config.yaml
intermediate_size: 2560
vocab_size: 17524
hidden_act: "tanh_gelu"
bias: "all"
tie_word_embeddings: true
init: "normal"
init_std_qkv: 0.0213
init_std_o: 0.00503
lr_mult_o: 1.5
decay_fraction: 0.803
final_lr_fraction: 0.1
max_steps: 4794
MLP neurons of a small language model. Each row is named by its layer, matrix (up: input weights) and neuron, and shows model dimensions 96-351. Each number is 500 + 50 x the weight over its row's rms, rounded and kept within 0 to 999. Numbers have three digits each.
After each neuron's rows, "fires on" lists the tokens most often at its 100 highest values on Wikipedia text that the model never trained on.

L6.up1285:499508536491516551509485432571469574472477506488538552455382469552551427582490498535474557508528517516519523538492419406575440454555439541593538593465458516487584501456557520570563457475565445418530520447451526476592566452426460514459463543512461526499490444424472516573522416569550479541525527575483445536425454434510502533476527499464581465534463375472455580449495543453374533465378467467425616472585438530376501430542498487462538512449507562559486543432453470491480421539546493562557521487520484500527556511494506531513538498603464469519454545425502530573594445519490420513457448482487450414531388492496478556513529573378537507473548544545515477541525539578499367404497501561467530442471492458562521527493504384430542545569456476524456470478510478525537534557471496
fires on: " ", "20", "19", "–", " f"

L6.up407:524546495471480550518488460428462484475522507531520517531479414507556549512510536523466506521436505516517461535523530585582501550462453519521549548426519449536377430565546521516464538521518486596469440462513476555448430500452513439427408534552434576542532499525554566460570460395500468458439543384445543445583474502519449483528485394534482497622575472566479535534435512527463372480520550490480552487593529515465539528546349461437505483479608471529498488480538497495502478448459415435469431585596564557546476432455485470554507503493526515435461479486486566441608514486515539410473535513491555415506490516446473579498359502522511431518458508491455474550525469474530449522524534476517533513479521480508497438526462434617538515520472438448540378452448465575523496487449622
fires on: " ", " (", "–", " the", " Dor"

L6.up1962:510568402495489604510517485534467499490564545563484621427499525426473517512538526599543492478552424437507441542558438514554523518532589482565550542497585481523462493547556471474609482476459500474468477513522448554511555582486464399510588492587514293504543513512555568497475513419413568544529497561569525468463588479474526468513533531457499491542436502483494602496536509441447542531462599393423528481533521562470429466505447491550558465457487490494482449538467461573561544506500584461475413466542516440506527441458512496512465565444537599549450584465554527435543502567558469498383522442375469506551550414608456542495463472460436456445525481420561532462527463494399445425477485500483607447456553613515533494535496505493487526517488529526468486472438514487425448423466450
fires on: " |", " ", " Mor", ";", "/", " ("

L6.up1108:412575510489458438547511504423506428501426478617566440569442458479559508615549500496467498484482467536470557567507459538481535542527548475522438523545470589479547524518469525566517453571485468542508454467462512577382556536481477461532435479636507491605590586531393472566431405512438543487469435514480466515577527501407446458577414503468536426512548556581520549556594413453498442504425563500471575511537450455520488473541455569463509496496456352468549443532512483501548530419446456612480440564531597428452545514482577481526536473528467541567522560565573627519430466424548500500502518457450455534459571479506479456512465538516424458514436495472480433504570469510498463436535436430464539485473493585529546526545541476446445518415521500523477494536490530520502545490463471
fires on: " ", " \"", " (", " |\n\n", "\n\n"

L6.up2:554581528437457542450480490536512485476539545541455471529503467547493442474505453401467541494467559558581490474549542530516428500585416521528536502606551528598541549494464517377419368447468415588490501456508548476523569551469562487530562534611482548431447420554534416515560467485464470466404504510436517436449418522529477509475585416448528483485519462385573523447463540479448397476507472517464497489401514521497463460530487397513485525445495450496444535522535538467583437441480451596513526511514504548482572557532447565392493510530663450519482465476533508438336529535544465502569437452536534519441442500652498513597455512546464522391607381511556527572611494494459546545459535437490472414523493482456460411450529533511582517438487504458374444575508564521480379577440549
fires on: " its", " local", ",", " more", "'s", " Its"

L6.up1127:554514580413497537465438522319406506580573507553553501494517558571515477547517522609505562513547466516437510503506525519453434537513605562536585480541387441543460501400517489529496565494506448482536529464504468547539423486493561503440537491516537490571494439532443507379413420531479494533486518507486482546479593523594578470488468493493434428551558494487517433468534522495522463470471428475585454481475512461512551534468491562478496627399431475481463499547477614551527496446505541550511597552498463540518421521549530434429453406496541543576498406466514541465532476472555544476549499450570541441526391556545469496498461428451483479540589520466499591480578572407492467494423417510481396506543500580557501415446585501454426500508458400502434476425445528472465494565494572
fires on: " "

L6.up1647:481553497414506472438509571424549544474504499526498517499391545533591505509486595530445570443506410510504543574500538463447480539517502485503509468483352553490524566500481521456484590487540535467508432467479537596423522556495537556398489511541504489573494494548490642552547527473488417525545514404497498501606497575496514540498484476524459536442501460436536484518554506481477466413422485457484525520462486524561500559507512456396509573437511416516523571536454553508433513503465546458437458475486436425475522490561462532457469554497432522515482485455493480421582488449422466502417472503488451482550440581528496553400437543471505485533505583542466504519544537535497488476519574407520393435465438558509471487512469430477387520579496483552462372551560539503509487381518568
fires on: " ", " ("

L6.up2023:527545530530586541521517529441482420476469615487510395370569493523509480516522468530520589497466386448542514391459556509419494501514580505475475439431520489509478519501483517462538590472442594435501511467549478525536475549491491430540491560538528462443488493461496512476399514458540448568448444461516534469578590433628470466486504515429463492437564490490533459561484433568424527562424476534447520413474579504518464558517523480373488507507456499469406485549479435565508517508457460621440473615581439519498563495454470544414467584450514476510496468532460573425524518469541570520565509585513499571538531499480553551536462513436461483505430518521497520531470489528418490495526493523555542565433556417507502451530557410580561468462494491608521438529437560452502562503415503
fires on: " \"", " ", " st", "-", " ("

L6.up1455:506577542476547480449468533473501518529459524574473492469447534558552442450467418481569538532572478542541506511500570501399482546498602491575594483525417443463414558465546569500511526555587485554544582470488538442440505436482505467431428549452447543540482467434362588499429500562485386557427511494492565448587518517406490485578425474493501487539539491515553515463459577489551461509471482514572483476487581468592505562521426533449446418485500569526572498557563521595460502350379468497507476523528494547552492409497462452522497437485447535558547400453507434514488502534459564557463478491543431516553532490599404517513487545499474512536433473448511434500586488552496491464573592573499506447492464476547388480589510483415391456502577529481539427445486547401539488468480479
fires on: " "

L6.up2533:515606592421465466469511473539560611487425590548606514533456458499490493505446419420562553561536544517518536509491512534530600437584443517446515538476403407572539467517516477551495509459515521465529488561504494498563445551489468404479479531561539324460471513531517488528567473486514485489507460525467481493472446467428552504434453453601431544560417386517480536591514512557528502513557524515456563548444455568476416466586577479517574492550491535499500432471483422434608463429521556419499459502455564537486525475452562505431532553543578528480576389522497480416482554483501532541412511449461541503543518604498451455596451527500527476486512470603533532438528535519464419452574498450428544466640529585577467565448559501557473553493603509481432463422575419398505524459509546
fires on: " ", "–", " def", "\n", ",", " to"

L6.up618:533545461535538518443451488480530488577487519582514482538505466441526536496581483513554374539521497552556515552492492458504506572548493428487501514481424535523543517528542505557515446381536581594560479536438538494442486452485566487549539491543460530554491546471473431482485439529455483494556503537546496482535560521458522527550481584578465511435498446533476439409527428525477515437448491488448573466565482586493484428474544537413555539543571443478400434491495538496530448587540558489457456452605517489379451491449495468443491530425532433513450477712548559481553383529484486468612458520552499459531511470484490454490513469505538488511485522534482498528570385421428470481529466437485470434466474534568553543460536547525528461420545432493388581550549567390410428475431442
fires on: " ", " (", "M"

L6.up2094:482552523459467439526519510500543596534509497561593554595476501499489494479465494461534420442539493517534478486459456565577444453503527567461524524467485543536511581423526481514451529482439565582390582512420416417473565522524567627535480409504438485405432496538468448446485450496520553549571473490471539517513525515472563506473494425376584495546473608499488412573512477553542488356514530487472502556523528434446471433526522507532481541562496414538521439508457544544489491475412507487393606500414505451544483528590492472432540516529570479490517530465511455353506553542517476544500510534536436449518528457503526515436542427424557495390403495548555491546508494590421533458498552484466412486527680558481514459540403455507516518520551471556528474493462507417515599431497480
fires on: " of", " in", " and"

L6.up836:522514478496507471428556531501449544509454472551532435533545430532506513505463494601497574511472501550563440469424409491449371433546444438572510550515424513492577467468549414580442381430583567378513436412487585510519606547483496472510512483535423440468523463471566481475505460490511540438422474422514496500524435486502539495452516543558519494527557516499484521539565573512475506436457505467431488524510533563518575512583546481481448476542568549475465555402544532480506613653458483550430491428520534381502487629424508497501549491483527481484493517460539487513512439503567391507516510479466570493608462486349460504457465447427517449433454527536428526494521587412451565465532479462553512521447563563533450486531510550464510504464537468512565491495549561475514489575467493
fires on: " ", "20", ","

L6.up1767:484501592576536530528523467448554472418494534469497526484577526620475536506452520518455543576414435513557599508487512577509413471558524546490576493565454470499495444491487514474491453405488548559506530445428447588449542504489455422446513483549513482487447532464497535450548424506465362579506473445452515500530525533448518572538542501579407486479508511498479523532463454576568506527590515463534515508535481482491492529534526468469541599586464437435543477519444580503471578476481556528460515508416608439502504488448593414455534540526490465489456395499450493406539480449506428608478466533404526450419537482527463504479452494448502562565504393436442383535524503532540505590425454485534427516519496534531398468451578627526425491495610465583500424450513503451559529506540511
fires on: " ", " pl", "–", " sp", " H", " h"

L6.up702:508478434510565463429476523449437507517533593469430500571603458529487534562501502500516558489513538456482586471455486445491455511461500550432495484502631507579547529538460573466582436455462501516441477491586532516525468407471455486420485497550558616475453607544470416536509519483447501485501507509445545553546535529462556588509477577517465494522491507477436599482603512432480503472436542483532497480535411509542513476503467535541575474524483470544561524457512390478523558506488472425476495496423535554471496478556478407473495473504545518438520431441502487548494417472442471466458446545489537444549479464490473468531606562448466570479510465461478618576510468546534559462461452496548579463435571476452379425579460526532413491479582440540556483580498433530485525499496497
fires on: "T", "D", "G", " B", "B"

L6.up2288:488496572424484477410481536513546493546582543446481477519510474568520515529404541500456476500527474463474517534384473525521395439572531483524472495501569572484487476439579541571515484489421525530477557437530526559486579466504491543406525419574450560434561572511486447538494415472530508549509524497434529551517522520447450593449484447564519468577540554532596454484526507486521500501479552417503486559500411502520506513531542513531473516466536419347558594468471577479469476552502403500481565447498496534445541541483537480489532438527416531570543516380524582626497507451559512531538458573431557488548430550466476482515455490517598475471476503498503507502550634499530492518463511515460434502459436456402461553414478486504371522461521494552475520565537563534482613451438465
fires on: ":", "20", " ", "–", "′"

L6.up1806:569516519499644588487513454470532542476502514543547444529507504429488450587560551552468583437568510444494483481528448436490480547473533504483498500419486551468507590468537496415453604434575527405581478443480513491503458498555480482469527448509434535497458451514487620552542477479441473437429527413536512471537542504536504558524493526460478493516557550478621597583540489499474474591566521387429484428457461414450601483397553539586510484482405465459464420486498560529473446472444521528479508543484524436565497396508460553521485488444518506530501511474500496397462450535557551558493523542559520525484480420438533547543515512488521403483489447502485556493530413526520435518570521550463488458511425465476516552467495456488473547442581476556450524545552453559380470516483429
fires on: " is", " are", " \"", "—", " (", " "

L6.up967:425465587504478506634543483524459518455610421539508501443452408487473597567617514469524398506476559458542449547444447530546545504519457531503477433531509605481499512447517461409483468426476418539442548473484534530434413583487492539517521609553500535583541463497522474397564511457567518487439500463473531436359443536481486512519476472441560496500422424389529536574504511524439528482522547454534505483509545573515532496474518433535524464481534555523412462460514461557508362401522465464498525453481576547473390548486511434492566528528543493451474520524492539495469517470456471520600463508557584511460549419484538435521532488370445620420524453605511365455456493519506457488608554546532479539516491525470541473421477433536474528545545396563538574451466457552540528434564439
fires on: " be", " of", " all", " not", " and"

L6.up2116:512513536570484460564451489484586456545480483585451541523472573584482518509411538565456485526455494489529475526602433505441562518527550530519396466565394492491496463445557532564464494461507391519473500552530529514435477521581459568506492516587488577446510441555446541584546514523477547536453559398522492388520552578500439528517536384550490416622537566497558537525573427509516451511483596558462578477455469534467509483511593540464427504476572518528538425468494474593517512495423615562420560529507461480469507498475454559391508487526448480666468444542574506424529546466435530516529525514529462514499447487477509510463452525448519467460417476553420472587503426494556477490511406436460483417526441527509501515573490471568494573417447496483371533605511492467447486523497498
fires on: " \"", " ("

L6.up1534:518505507557598441469496594495513458471490459512555544480513541560545515454574478522418581526402482412523476616500492426500435512562543555491492495508438469553484504477478649448483517469532469525480520436409551436478418474524548555440538511543408504531474442487496543527476462455503510467511502412566484463562558528470529533563482473450437553472544526587575537495467411527525543579550504456500445505521479511428373532424435528486415492445490530449441502483519547552616427492443535557510515503498533447548558527486458528539482455519502440626476458628514428490462459479574504508521459532473453489504578436453531528466461546448612580453565488495599587511549466572513486495510474472464458511463467487484554483354478427485487634458536440528630549544453567526569511495479503
fires on: " (", " ", "—", "==="

L6.up1862:453551557379486451489577565495542393527559484600467466443508485564566457514422539536525519528467589477469523553524416503474386534484510480596587631388488563560400403521546462555478449461475491591440543518573557465532462500440484630455484515484442504462619490399495460500513481501458512585512486556434558478448547496487494512509507445543469535521493432473435574445488469459408584489526411483415450522535451513487431599466473482524474559557469551555423478488575546528502453436451524503489510462525479465539552483415509522468401517476432578451457511478476477454547483433454501463587534525525476449520475507477461575562415507427489498440615511482456587510526601518531488431564427561506585516494545475585522483475459470546558422484555568524462391457477481532565514440416483
fires on: " ", "19", " F", " G", "20"

L6.up1821:578561538514522494521492524445513502502589505497566562426561500472522496529449422420425485474449563397470500517496560495438474475575481452547426475502575463545460542400521557545538517481408466491452588425458551504488553525518500552513451386494575470447450506501608497462557516529508474495507415486548504500579548616415530529463487442533485515526443478490424512602544381514457502501499465499528502537580488510518483434502506557497550501507452500426537404471438546420541431445595474589480577454440536536580474585565479500519445550548487595469454566459538488585459500322513508499436485459508517561419519536505506506389400459548497550510567551541500398499475515595536469537487538528437450499484538515495447487485518474478471446426462494489470488462489423465541571448540554
fires on: " R", " ", "R", "19", " just", "–"